Weights of a small GPT-style language model, trained from scratch on English Wikipedia: untied embeddings.
MLP neurons of a small language model. Each row is named by its layer, matrix (up: input weights; down: output weights) and neuron, and shows model dimensions 0-191. Each number is 500 + 25 x the weight over its row's rms, rounded and kept within 0 to 999. Numbers have three digits each.
After each neuron's rows, "fires on" lists the tokens most often at its 100 highest values on Wikipedia text that the model never trained on.

L6.up352:463478546489519489498497526519473533475506557513484520506466464552453486547548503555520504516520526492497579460457517501489487507500502506496518509480512443508497470496477502463513488510488498514470538461504504470474510501530497490461489482485490500475505496449488535500498500531494524535530460566492479521492506551466521458486514484495501489503486496522492476521499521446490483468508483506484492502472515485524525497498522508481485470504518529471532448531537510520474531487464545470489490498490506564510525474456525474520486484491476486517516466487525476520520483506488495508
L6.down352:516493502492533526469501474516470534493463475479476494520535522486512504463488503523489503504463513484481493464551549506502488508521508481469449482490485518485547492511507514508510509518507541491547473503432450523530504507515478483461420499506476508467471566521518467497486504527497508526466495501513529492497426478505511409508516491507488477525508496530500470483482503509537511503502480533518556464507516523494454477529487490490472508491512525509520493563498521518488519467497512467533467517522500522514497501502480514505523488508491503516469469532490536473543498497511509489
fires on: "-", " ", " (", " \"", "–", "'"

L6.up29:545486503519529532493463510504545491506491505518524526471511449513529509504522501481485500486461490467498531464525544496493479551502490469512501518554498503499504439476478477473484502463513504507543521499466496484531515474527513473522542515524492518468478501507465510509501503462462523477472480529450484526493513475478497484483533518553525515497482498475541525514507512522509542494493500511494490512530447482472470527510526537479492473527544494519464495431515538487480447483442494461514504519477496536553514553486528513519480487526496527495513524485523514477493499513516503527
L6.down29:551500505484450521474509520532494482520498517448473512499450507529457508503503502534537522485541498501493470531451487519478497464505557552487524462463550497494507523506479502504504486504528483478472479523514513489489530479491467567487481561490465499519499524495499488551468491533516484498502498510504529542482466459513511494477487506463512512511507499472446517551484495502486501512543483475502493471478489537520473465502508462494467549526470505471544498516523477521473536516498536533514523494516496517507464499467444524487517504474486511500493485506458489470525512508481530510
fires on: ".", "a", "to", " |", "o", " an"

L2.up628:516452513553519518490514449537515527521497528532514491487472472516499512509461498487466479511503494472475504514530535496485530523463486521498497482483480501521502485510493515509465481501517497476475486462538535517495542544522520517474474440509539507468485521524552506465473485514471485473536482507494492486499524488491491516491492493522501452481469488494488535486501539424506513532520505521482514513528482496476470555491509506500555504516472535483512511500535493503518486476521517506494454478463476445505514488537513547458493525499557476462526524515486432501519524486503492458
L2.down628:502509544515471449543524492470518510483460514521561460460527499542528493496534487492520466488521464504466516511464476503487491473523442515475489509491504488482523480528494511485514553504526496510516507479504489506510482475480436483523509492453514494548509482461521497510518480497559499511538484522505522422526478511500531544460521490529516521509538522493493463500486471527506450499513503483480488507481541499512518503482540494492500473470509495474539483513477523511489467521492531501505522494487498484534474505471490517467465504488516462497455508504570517498477486499510534547
fires on: "s", "al", "ing", " on", " and", "."

L2.up449:504491514514485476515490505478448516533521480492507474489495480497506501495519539468511539452514458552484457481555515482504475465524503449467465509526481521468473503503513495517474483476506538530524481491461500495514498510432497528540492522506526506531506519529510516513448513485476504434554480480510516476528537499460486487501508494538471501479482515470483515477517484527504585512546483484499504528468476496482506494462537493495478522505517518483508513511436470494475486542489526520498518489519503511516480471443535492547476524507502515519468489499483513519494514517531487505
L2.down449:494515503485516515497514449511530495502507474496486480504498491545522476539487493516480502519503523496527517520454460483477526504500462539536488493520510461511508458478523458501526495509517450487466473512506537457463507502536482467492525507538520519516487470476511486451559496531496488540451538543476494520478436532540503472497505471490521511543546516525464517436521474471505431512468498499512477486525466540511505500536460501511512517515513460528500471522511483487511469470533465520470489542503490493495528538496491512479489464501511515507515523495522534492489503505508507496
fires on: "ed", ".", "red", "-", " referred"

L6.up480:543488499521477543492496552479515503459492451493519495503517492487509514496482539516519473516454497558552510480526525482510510488509451521527466525482474529520482495497487534487476489525526520530507530552510483471497538496515519533466485518538487523502486477487442485511515518494522525474497516514493452522460539531495544519556480487462511503516500473459489495484525511448475466475470508485492508518471522520448505510489495535508498522494516505462489526511520493507530459489552490485513458552496472485506523485469493478501509481493547482491499495506543456488528510493464452494
L6.down480:437543500460514553513506527503473506503498497511533527515531507515505503450500483486467485476483481484465512514430451472478470487477472545507503495513527468500528504501501506532483497511488466492485466495535513518478484496487505513473519513541518491518505534480534518518517542507489507535510511451473485496512484511482500532523517532494464538490498532496535499489497465535471544516539448478470507475488531552546505472479471509470510499479506470522524482510483509465498517473540497511551496507493546448506565541482517469504456522483466524510484512522482473507488480490493496471
fires on: "s", " first", " never", " been"

L6.up244:487538547522464506477496514478527422517522494481530531518449481521474474523491479509487547501505524486545495478490548477490516517470521482501518497510436515477481515495500539455489494537494562457513512489454538475434524460481526527493497503527488522504499513516483524472479487473472543508457499472514513515478513496505515507528466568487521521500537515478493533519473503475493503501504511498492511492483465506485493491485457485557479464507501503510511505512451478478521481467515471537516484476499505536478505501513525518497477503492470487533528483492558514528534480478497493506
L6.down244:507466481460496522484495482506513518543469482506470512505498531472519541504522525558545463501525492510487487479502516527501470477488487510443484495474471448495536474442516500516513489504542491574492501507527517492502513480480466459457483514504462497547541495510524472472472517523478495524519489497479518449485506445491513436487493523501508501513524515508496502512576533544474493534490499520466469504473488477504490475527550552474493513533539535486539467467494470512499499522535512521492508488512461494477509488494490495485510516512508493493526494536489497497469473532518497505
fires on: "2", " S", " ", " I"

L2.up55:472495512504508539530484423493516500527526500478492506475501503474482529493539503452508457526537467544507531516540551479471511487489493523477494479477506488529456477530477540480455481466470516528513524496466485523498559516494492475500489496507491469496500481479505536477488517468496489457497510476520467488489528531540486486462515467504521457468543502498510480543513512517499507502502466518536518520494469474507528508461462479520505565447530524465518531498516497512470449547477472538551470492507471515512487518494519509491509485524492482489522471517528530503513530508496486506
L2.down55:509504514478522479521535501523555508509500512499493465513536487508512474484501468502484549472469475463501462514476468537490482519517489504548520519512556482490519497492496466487509547515542456505516456496513501445495459496481496505471508528503501510460518551502475472530493514519502497500473469488526498496506481487486521509509502479475504535534488525500486519470472493515484453485487474498466505510490504511499531508511513486468451497512451477513520485505512509508550515473519523483435546499514484524523513463552472479509478492478543508509474536512522461481462480510591557506
fires on: "s", "ing", "e", ")", "cu", "."

L2.up5:475480505546485484494494479481486458514521462444491529525493471501488541520531479526491505552524494521505527455478513518501514491507507481485556490470516500516464477526511518502470479485463450481439515500517479468504483489517508533514579497491523501463465566520460534482502466501517484480468495544504509521524491476515486502504503496459493480488533489491458477490504535517449495487506520518547530530512480494497506516519466501520490517486479493538497479455479524468517522490495473477523533475518532514467530476516540492511484470543496512524452495464497466512520472493472534501
L2.down5:480467507476515526484530485529511494517512489525499501522496503492499519499534490519502537503492476494501449516470469498524531490478481512501476508534492473489462508465513520473485456473538517504520530486470515481434513568528492460538547516487511480498497465485496464509490451491501535534487480481545508497521501530487506474501460495473498510508504559540536543537508458504526474510498488501484507528508548505476541502536533503499460481483531457489495487494482513504537491547534488505475528485538457505480505437510503499517531472474471517473490502518536496486466454536498446504
fires on: "e", "ing", "s", " Is"

L5.up379:519538504497468466478474495467480521507503511505536496548503515508491539570517493478516471507532500463520486493538482501490502495536480492530535493524533454531472465496500477456450498511496501500515523480493471496511439469524507556508519488526461504520517518512493480499522485522481464517470483531441534483501510502525493503509484492504522499561501524484481489530475527450527523539520472530496467501524544515491497469499505460494505529545497491538540518479468484461527470528506494512473532471492516509544515481462491514476451500509496511554493532488500511479497511510443522507
L5.down379:475463523529545533494458500464522476475488489490435469497525451467492505540459501547482510488487522531520482512494501528505505475497524465505470463464499512506533478472485509517500535530503478508481488501494523547556475482492520487543463491477488486521539489518481504476501527465496492512524512495482503483494490502479456539476477489513481502505467463477485529480471481498488519524496559454487510510498491471512502519535504490549530509489482451547475499502515515494494503554523483509533508550472490551527475492563506487508496518530523543515453527502503496464498546492481490494
fires on: " in", " of", ".", " from", " a", " at"

L2.up676:475503522514489539548514539480495515489480513497584517528522458539482563489512493511492517447508491515478544502530422465473501487506511480498443495490527489507488499499515516487465479514523522505482513496494468532472481486497504543473491457487524497531508555474535512485475531539480485478501487474494486435512544527503497526462501484530484531481478517519514506524468537487455491526499483471494475531509491524512505448479468506495496526485504514473531496476502498531515461533495531499532488488492492516474521499483491506518539518506480545492502471497513510456467491460506494458
L2.down676:496489477493511514519459481439490465521456518500505548478523500509523521490448475479529515457511499503498435475558465478492512487511498446509452494465482510475495468535493503476426510498528536502506497488500497500506509537490490517548470541527489475505503546508537509521493545522503533500499471474523465469481512528466481535526510495523471484494478486487517520536468507499489499513523525495459477508538505548529488507517481538514503474518482525506517515469511511483475533498531509553478479528524507468506532496475516495505457561511477476501452496513485533516511512475495509484
fires on: " of", "===", " ===", " as", " a"

L5.up119:519533526491510506504494491480478458501495484482516500468492505517479432524510493435510483491489515499460473497476502492486506505495471492528521557434504494500493513487563520528509525518503516453518479541519556495428482511544522480525526502498479511537538488479503502512518462503493514479485491558497482519504518487475475484492482533461501457495471523532492513485514525479493500489517446476501534541525526483470480486535533485502517500500505466520478516483471488505492532506501458521491492464509498486452482533533532522461491504462530517474525517488501487554508513540479448500
L5.down119:487494501472503522493492534510535500527483492500516495504475533491477459506514503562512479493490489441585513472510459542515482517469482531487484443514437488512459509494463481531497464477483524476484532519494481519504469506497477482530523531510531490472508519519516517500485569489501528494543521474505510518524503465516516523535519501499515521521523499472519493503484493530477474531500520507500480509474459477498496497477473505443504514482492543457474506518534506485477496528548519473481512529548501518517506516510492506522495474488500456495493439481527546467480439520475475492
fires on: " p", "ed", " tell", "–", ":", "8"

L6.up309:498473491491539500473476479498525513503486494485516483493518539493495487560555481488504466501474499543497469506516458469493527535483496477517496552504512520486519455487478564525479511479540457482509461497508463459510540481497507508490524551468509507458475549485498454519469512506487521549484472511531492521510456489469525508488526478532463467520517514509521529513517501482483523490528508485516510487506489509503524483483488548562503511511526531480525505514520453520502508496505494509524503525437477476508498533503522477476517522493465521490433476447533473495537508501497471523
L6.down309:529479483550546517505462491536504493470515485508493502473484456479506500527487515514531497448454490480548455561490517523520486464516489469480500488478542475472544468494521519459533489519497502437525474481504539514495506493478496494521446505521529496523491493493503502494484486465472524495485469514542488518542480482526506549469516484523474546526509481535523544489458481526479526474477525518512506485482508521511509477509544459476465515480471488502507504519520522489526521493424522513517493525544480493488457541465510525500495514468542492504486531494486484487485502517488509521
fires on: ".", ").", " |", " Goals"

L2.up525:469515540500514531466465535527503566503491511510512465471496518475478507526525552501494479542417510485509535491514548475501480540512507485526482509478518507477517512518542471513479517502498512480535485480505515459505483547497510495510504501519499523488472470490503455507475516530527510519485530513493463526477469461477530494490498493525540495497503521512533500474494485501497515526465520513526519522518530516495491446449502474526476476488503516468510533506532443447493493482530511463531487534530502528470512527509508435462482531494505498471487481475478511486506482438470482473
L2.down525:493532505504491536486522553504491537487514512484503487500534506501532515466555532491509469485445510478507484487498556479470465504497517511495501524493491511502476455521503480497514499502486495522500503484533506473496524521498514501525507446476517537500481482530539525502487481531497488459466504500492478546454447476453512475545466533485532486469537497483483500469505498466449518494512507550534525495487503524466489427492496469592517465518480503487548509517552491489519504527499506468514495502471485493473547531518525489453478519521501471494506501488493502504484474494531492493
fires on: "s"

L5.up61:511514518490514520503521430474477526452514525527498474521469540490501462502501513517487425525510497483511479495525504519478483505539496507532486533480507475476489527480501471464510511505525518501526509468470451508473490502501535490463515511525475457496538533477485500523521485485447535467515494474484531450496460485516555520497475503545530504520507510506531451512527474549530475522494480502478491451484543487492508473493527504487546483506544485514518474497464455536503485519518520470498502488495520523515511484552472507495509503459467505491506548490543505484512485529449512504
L5.down61:473463521537488513520489490533514462499504506495471510537507473492504528499500486494478511477533449505524461514506518495499483479462534450549525516494533513509483489517496513511530475477466490464491521510561528533500454477491499508523474469492464539506498490560481479517466496526526484512511493464512497533504512505492468538511477480479487493520534513480490466492501478468488511500518490441502508494525493518451513560520501507533501468452490526547550526533500526498449490491470437496516499510504485481500475500526505473534474513518534524540508483494460438542524499491535507488
fires on: " of", " at", " in", " from", "\n"

L6.up241:521502519487486531520523496470534516487494514473474508539466509495502496501500511510458486488486517481475539530467526503443493508523522456502510481505513486496551534494484467496476519491490545498473490522515466498458491512476469528471503513497480513526497474509450537501507493488511509494513480481512474455537483497517528479520514485485483485487499512489468496457498504486515562547545472505503472473509472456488481581477498504484540508521528494541524489474526489524499472484537504477493442454497492488508467509519566532509520542496496516507485512459483479533557430500526510516
L6.down241:497488496517472565474548520468496486467500516483478518494520472496491502503539531487508498499487474507497500451459516467502532499513497520468504494514555510481512518553447466479520490507496497474510496500507485510480501509474513488494509523475551508449492491501507487507474480506491494533499478473473504514519523493507448561487499503507473509505505512532503495469538468498465510470537523495501489500475517479492533458504539525451442489473550486515488499468482510492523507568589508526449461509528518487470504527500502499438516477478521493523521529525497487522491512474509550520
fires on: ",", "),", "\"", "\","

L2.up17:470526528482463472514501528487459475493501533541526500489491445495525502494479499469516542534514507471501486495508455488475534509486513515521446478498492470506516503496532538475501509505536464526469509509514487481499501512468525532469512472453462475524467526507490481466491525490499504487493515500461532527470542484485510506482532510520511513510491503553480536515539484486505510505505557539520489516460532518534443448555479482522536478492490497561447466473513481531460475521516482552513493488475516467492489504476545492525502484476484497472506527473498490534477510500492505536
L2.down17:504489487529532500503473482508536511540514459452508527506541525494458540501533485511512493520492489507537512465535519507504531462540464469515515523507507505553506488494498500469513479499552475443461491529496520531476490455499534516536512495496475502486541471468491507497505500455498472517489475493503495521498486485493465540496497527464501501480502519456551474527427512516519501535526482479494485511468480538470483500443505527501498492516466495469493529506503508487536523495450488509439453508512512552517524480497491491480496525517523513478477523548476494540521520489461536491
fires on: " of", "\n", "ing", "st"

L2.up501:518489531502491532509461510506500443512480484499497507495465499493475533533495483490501516468481506505494534533521534497513502500492522503487481509505520463516470537498516525483548533553529528534512513540492522474469483511495506477551473455538519501515505510513583501498528547483497512490458516458538444500488498475501525502430524455522493568479499532512504497477516487474456478509504476457493487502534473507537470444479486484489488536465527503482497512489476504514521494515505502482523460536478508488511476499515500479461458494514496516469484535507461452483501490497511521530
L2.down501:493495554517468499453527498551550507496510484511477515502490506480522489470555505486523522517502518483452486516461499559499516486523515527535481513467479454519487521469497476488449486522504497486503533503521525491503511463536478497534498527499497532486523492517490489499503521474521500462509456482515509474504519543532496567495498523480502504501469462475491521472487549486496522457495505491459457507492514476498462517490545497496485519481520482496524504533517528479539508545469494492482458487461471504493469496515494508525491438511442473539548439513493500507512530499541489490
fires on: "s", " of", "r"

L2.up753:489526488508476532489489495506495512478496485518488518436496500462561483492529546541491515504529569480505449507557551508480468456535496484520486535467523487502493463468500560516497501529474449520529470515533506499450494484462511496518502483489522500521510494491472457529482497518478526500521457539502455521509498528502496486535488552501523485528470493503520526516490498537501539455488549515513513549517457500479487486484516491481511512544547505484490510500500492508507489510475510474492472499502507521491489469452478523502489492487488483500468484495541513526472491488541480549
L2.down753:481506525537499489482537480483527514533489484467503492498514524507521504552474461461510520474494518499464505547506507510502535496527509454541500475491543472494532496505496485476446505518460458496517519525467504514506467500532462498525529484507482561510487479522485496495474469474548535489481514530488502511505509493495476534497458527469530502569474477479504512517472530488474491522494514475475518463523527452454511527505476471483533505529513530490487488518478493522483519498457529453490523530502466461481513461496537478492499496491465538532514486444522529530485499520552477500
fires on: " to", "ed", "s", "2", "d", " against"

L2.up653:525506546488532489492568509513486500475454498507506523469513509489509495515509504478523458509494505508578527507458495461508474505483500526431454506492494495463467520510512507490494467506498522512509506504523514508515536474477475514458495474463515481490496514500498524524496487479503484466520503464503512519512514488469520524526536518525525472531506505484489494465507478490466482455518454514540501488494470530569488474499515440492506490538502514502491498536501551520487504523510441462508543480485524499473463463477505513520498460512542433514491518534497516520464540473465500488
L2.down653:457504514486508508475452507539495464517527493509509502503495476496480537473519507522524516496508507467489475512508491521490539511519515493541545474499519456476505501523507462475522464496514497503532522520470526502527478487504510484489472549546502525507501464480481465516509514506531488512454490546505502525443489518477497460482479491460498514479527511516518467513472548543505497544430521546459513496533536458466532516497484501457542512528430491513519532517489480476494509488470514499531499466514435527529521487516521493500480486445480508505468510520468471489510507543500501505
fires on: "-", "J", "R", "Mo", "ing"

L5.up767:503495512495459514495498495484523486495504471526542500471513481462441476501500513509453504499512518573513461521532499511455511495491485486500493462476514484474517475479501502487492508531494478502551523492457466488499501495531489509456499461484499465486567472558479493515475474544504518496487440523516537477484486488499513493494533491468496514504510508484478484527479491509474513514481489459476476518490512510506560419500539495492555555474518494498524478517498517567504456465542535478505512491480508546504495486505498496478519533494498503452488514504535527495501512507475534508
L5.down767:494538492526484473519547515517482549530540514488495500500469493531473530450514534485528523499506514486481504449521485520463510520481528456521553540516501488493485513515473515503534530480526509512469482496497501497507548492486502453489424506520509524510499520468499499443525523539497483491529519481484489510462476508424477499490506506529482476469507461539484516508497495492524441504519475533485479492532489486489483517475474526523485488487499515524447509526476520506487493508514479518516540497483554484470481496472456506522518518557506488534516530468458486443508504509500491483
fires on: "d", "ed", "ing", "ect", "red"

L6.up258:513530489505467497501496545552486514502478482484500467511465534493477468484503522514479494483502523493485471453524509486512545517499486509497503512536516491541501473502514509507483480500505480499485527509487516485500504485512496546545548444505477486477512527516469507437538558530518484474509478488491496518480502491474515555506510572466526468517514466499550508472529506468507488507499533464484470492511503491409496470450513525533497464501506529543460504465523481485484520494525523497488488478501534487542492540487486549522456465496520494516517471499524502485487485462509514480
L6.down258:518441554479509483525479535529531503489516473423454511502499510538502489524492492517550521487494483520487525497458504498467458461485487469485497478529517492511475529532523439483504497442517539498516531493468520471514494470533459481505541506504513496486460521449549527493483499489501529504503561489518547464516507523480492505526504477504508487479517539528503490448505497470482546501477490525526557473523530523462508490533507515535523473481512515472507494527514473499491514514546477487478490463491495480512490496495509539478466511485476523511496508542492489518493493488467493510
fires on: "s", " in"

L2.up473:505483501519490544484502511522511502484485486505511532472494537530472488529461525490493496520514510532478512473557522557488493534505486499524518510516507547523486482534551519516502498533471503477531500520470515478502557459511508497467470518492460547478452507489539494486519519464527504496513493515453483478509479428503531492510467473465520499498481514456498468457526512493509467501516541478506505496524529490507527478491456501520481524508540516466533527510529508455465505486478527517471502516472472516508506537514539485470473492508523405529505489494503512517483475470495477513
L2.down473:515528494478496503524483458490456478474559506529512520433467469527518505529492546511534515467537538455477505490495501525507485469506481486480461497511498491491498486475493483524476549493493521483526488500514504524509429493482493509532515493516533493546500471492502502549488479450487516471487483496485511516505465501501477518538511480515503525505481497487487521522514485524505502493538491538500503507431503502533495463484496541489536539481430529480543504518535494527509508490509475520520495471547488500486536517484462487500488471484553491532536502464473495552507504486451526466
fires on: "s", " ISBN", "2", "B", "S", "U"

L2.up81:522482492501522505517543455537499468510492514509554478489490517535498488488503500502475499505517508521494472505540478542457533480503538475499494445515567492481549498477473539455524497509550468520504565531516485499490481477528528457476457464507500479505486499491470512489517517491520453439471476484496487534482488505538461505473494470484499496473479533526518431490491496495501493502491551538498521492531506499491512507472498467478505484479538471529488484509499493511489503541506541523495457528518526520480557523540490510502526505488493525463520508500484543522489526487476476490
L2.down81:469478540481487502515529499516458504495546497477462490490523515507445467511573479479514486488495512507500514489526501517487527498511553470537494509479558487501531515517480454477475511510518507488474458497521516540511519484503492522546491520510498481497490516528488458461474488456509499478506474531516473468500536533491536547498466502477541532523463459516514492525514540524495466501490504483487506478538507462495534498489537479518478458560499512517530438500503468473500483477513488485517468534485536452519519538518499530522485472485475504504471502497475518451512481481518491463
fires on: " of", ",", "-"

L6.up652:534493532499490511570568508484499496461492503532512495534516453536508472503494507487466489519516523507516493507486468498480500557512520486501494516483507506520502494498535488470516479544506499490463554486506470512487527441456510517536496517514529511487491497501496526503511507470470463501512503508490497481497445482487561490487533473492512554458539505508527510510504486460501493510442528538506492503453523479520492473492465532506498487480504453526459461542473481514484549494502544492492502503499506454515480512490534466487499514532442529523507523511508498516459504475533477544
L6.down652:500468506512491479484523436505488500537513523487544480526497539457480516533499508438472513514498489508508480485476495447502517480510504466499517545505514569475533450523481516539491499428502499478504510533470503526530510487487464453499481514495468486454497561490473492520511506474514493528539516467513483518497526521491506511506520498516504505500565505469479476482536465466545491494507512492538455552519464526438503528530478501499491477488514515484473527486500493506515484519499488485511516511507547473518523477499524485473489509509527525507478505428510494511519495489509533488
fires on: "\n", " |", " of", "th", " the"

L2.up383:496505539588474525475499553512518507554511483485475461510466522486507486480513528510528486499459499519499499483522537496525524519513483499528464510485485512526477435471518495502470505482486486530542497510497471521493460486517501467528513526523493538520481486489495457466448526515540529550509463512495476519465509493511521511502488493495481486496473502467500545505476518532530517516484507513467523496540517486497466525470483488504492458509540516457506493461519486522498495540528477508522449493496519518509522490526576507482452511489527479504494470458511479480504474463464476480
L2.down383:493503562466500493524504527519487500453529449512514524450542497488487569481504516476523493518493519462459510472460524507509464481491448491529537525495549521453499497542518503526521491487514471511523491478526534500521502486494484505497484491514484488455444462508522532489446449498534470511469501496485482513494503500510531499548509478504501514480557434512527494458506460496455510465525457502509514523500496501522536491540488539504468488500541519482534491501508502508531499490523480477543489483507520514480521499522469509470465525525537502498507492495476483520503480492488502470
fires on: "s"

L5.up308:500496521529514506494497478527508509489516460543440471466473485489481505485520460523495487521504524512512502502506522455501499505520508485502470502470497467495527474503527465484517532498533517532509496483519486508419495487485489437460461477540473493538548542493525486529485471449509524527532503489493478480464484508524538472493493475532538486498466531491508506536527507507481517503485481448513490464477515489527487513542554524506481502488563498522503501480489476532544455513508501506507459528479533497518461485529513466481472487505460525478506499463511502480511524562518508501
L5.down308:485486521498513497540541471507495517523540461445523525490527449502466522502481491482498546526495520481517513454464509493519487496491526482517494498527478466517473450541456491477446482528488533510526489500493531528502510459509455495522476510511452520507489489489455530491482454500495479519523506505539505472469503473475479523539538514518474492482512462517496494519486529455497565473517497442585513489535514498477515537524523515513486469498513557490493550482494491491506489520511503503538462518491474538511496479515511495500516463483511545502518488482502492497479485498503490468
fires on: " of", " to", " in", " South", " New"

L2.up325:519447478499549458520497531547457518454491510504540487503460501508488519519512518491504507472494528508537496496477483542505499542537498493503477492520465489554456482498475455507518502548476517528496484475483502480529522510476508515484551445535512504511548505524462553496511501475503466448519502505468487530486518496482522508457502496504539507502512497495483526476511500451501486487506497548512434523479516510510494502468461472474492510501542543513503462480490492453484462530484486472480471520509501517490512488474530486566510494487525526507492455512488501477460476514523477494
L2.down325:460492528520477498470502508502500482486510495472492493519507483529487524486480513507494524491497561508474494507498472526484492466460483503498496492505476514491541485536512500493465495503483474505525512503415525515486485499527484454466508524539467502539497516495542490480552519529503477532457524532469497502483432482516490393520513492508458459497555492541511464500505473534543499500518475504467500502505516477512508517516549543484524489512524495489518533527529461489521498528528483495505510456518472526502507537479508494509504481480479512516495495545483517441516466497519488517
fires on: "-", "===="

L2.up587:475509478546493499502495501503494485484537506417520536507502495506521521527516491506501497464544490479489536512509490492484495477530484510507492490473461492482510493486472547518480485519505541515444490478469447508476490519492530516505473527490468530478478522487500525534503495531512470482445525504528490490522529531506562496484557510471543547484471517466487465489508471438499525512519497493493554476532514534546508465487506471479494486506527481496453491485500493476510503493493509500474512499561538484486481499486515509538491499547447494507463544479531489531480479459503523505
L2.down587:511536502524517501522500442507494541459498487510507569474525520449496522539474541491485552500508477504500519532494513531504468497493502528545491531485509477480492550481490499493497466490468475497514503492450530530459480552445487493525513502462488504483475503461483484521545498514490506503544473518472465487556512511469465528505484506508508443505482505523536534554509528518492507517479499494490506519494511517457517472487449539530498515472474514500517524475519507498475519475488483509455471506456507542486486481456490487486478516490479525463501487499491479539520548503487500476
fires on: "ing", " what", " of", "off", " for", "vol"

L2.up159:518489517477531489479461481488497538523469509501551520520487482458487443516509506469453516511501478476510502497488495484560506486542542480459510526462512515523478479496529479506513482531471475466471529497528534519500496515507538526524543467502532516505465532492494480466539483505468467505474518478546496503460525546484481471542480522527485509457483481533457441503503507470497467508475529521535504514520500467535500513489489512491513479549473496543508493492460449493458498511549486497482476500490496482519546501534535474503468497518492460484544488502490476494505512484481502514
L2.down159:493520509516510529531534514459524443494525508472457484521490515497519503464460503568503469526514515508490496493482496555472488545444441475503498479535503468482507531495470474530499489491453538525511435485487454478531476496496434474513478518488482499481549459507497501499491510487507513513523484495468531463560496473534511518469506495511482515538554490495538553478493523500502521504521479515472506497483494510500511477498518488482489536462534516456516489484499535478555500482559495517501504525511481501527462513490497512509493468492525478511493508513497523523474474509511512510
fires on: "-", ":", " –", " ", " July", "ed"

L2.up232:467471496483520456475503489528541508458514544488506519500478548539501499510483518466534507482473513471516525500510480472523440485504483499453439485540494585541463508514524545470509462471528502524513519473522461551491489549520500561546476472531475485493501511517487489496510491475483466471482529473508520505529504449486495500478519465497532497473474506507505512474527516492488521496506487524505466495518482503501505515515477535525488530493497469484510498491467515525499512550486524497452511540458525485516489493494484511510491508517475476547500505485482471491452495516485495539
L2.down232:521527550492498512519519514477471508523468535539491488509465540486488460492522490516481455518515470511483528519442527585492511528529495510518532515463491453505550502506505471489437486504501493448474469509492501458487493456545483464510518543472492546473520491483470530509508521511530548519503510498530507520503488533476486502484448500490487558472482467510503495489498444515511482505463524533502520525499493490459517495490509526511498465518507488510475515525507498504493483482506476544492511483468500490536487489471536485546482536527511473511525497490459485526504458500494473486
fires on: "s", "|", "ep", "1", " p", " Me"

L5.up599:514475494471475526501475524508459534516520473508480507516516504523479506534499510494517520518490508544484456468496469499523539485497504507490489499485490492510522536518509516480533527534548493555515485458549513493491481544472512488477504444522489447469501474517462513515531475483500473442538513531467541495449527492499522530449520479499515487504492493495489475456523480525524478502523467507495512518492526464474527539495543480448509495474520503528500495496487497462452462537535504500536478502527500479522544479462527498490481467522494523501514524504507508467474449483463546513
L5.down599:454480473491519488494479544509533493477500517515515526493501518502516478458524509510538519479488502514480476469466518532535478519461512497500494474491553494525482481513483524516472545505467507451476539492489498497518532477505456469499494487481491530539501518523509503465503541498527473523543463524473532488522506547533521518505515475480527524455530491487506532494509523459473492507532537522472454482466495500504492474501544531500506485500497469490550479507500514480565460519536509491480483520474464483518490450488513452468501491551488530500468433524530480489509494521488514460
fires on: "9", "0", " of", "y"

L2.up633:491515519520483514474539511457527474502502523474514490533506483487448505531487478548484502521467535491512528484523520524512473470528526544533469527501489506532526478483471501466521490495490506497495452492511505502511464503525478500418514530513490489558514488504502465503497490505478563478515531465505554544503546499549486525507503509501481474508481553502463486545513491506514495492509530525462492507468528502538486532489490535513501478498473537487490485514493499446500506439518489537490471481531486507467494506538492485504528504524519481545512482510471455489495506494474567515
L2.down633:497513485487524473519511506472539491461484523499493513495461529516499514486520531465497453492525506477529504512456520498482483528485519508482495512524476523499503489565472521507491484539506514513506513470536473481513440489502478490509502530483513490489511479474487495483482458555512502471508520498540477486515512497512501500514470489490483506485524504535489532485463489513495517485497490502527502472498524417488520513517517492520510477475507482482499434471510496501537497516534495535498407558529462539450530550491526497488496514512529496524451484542466539545467533518505470472
fires on: "'", ",", "1", "\","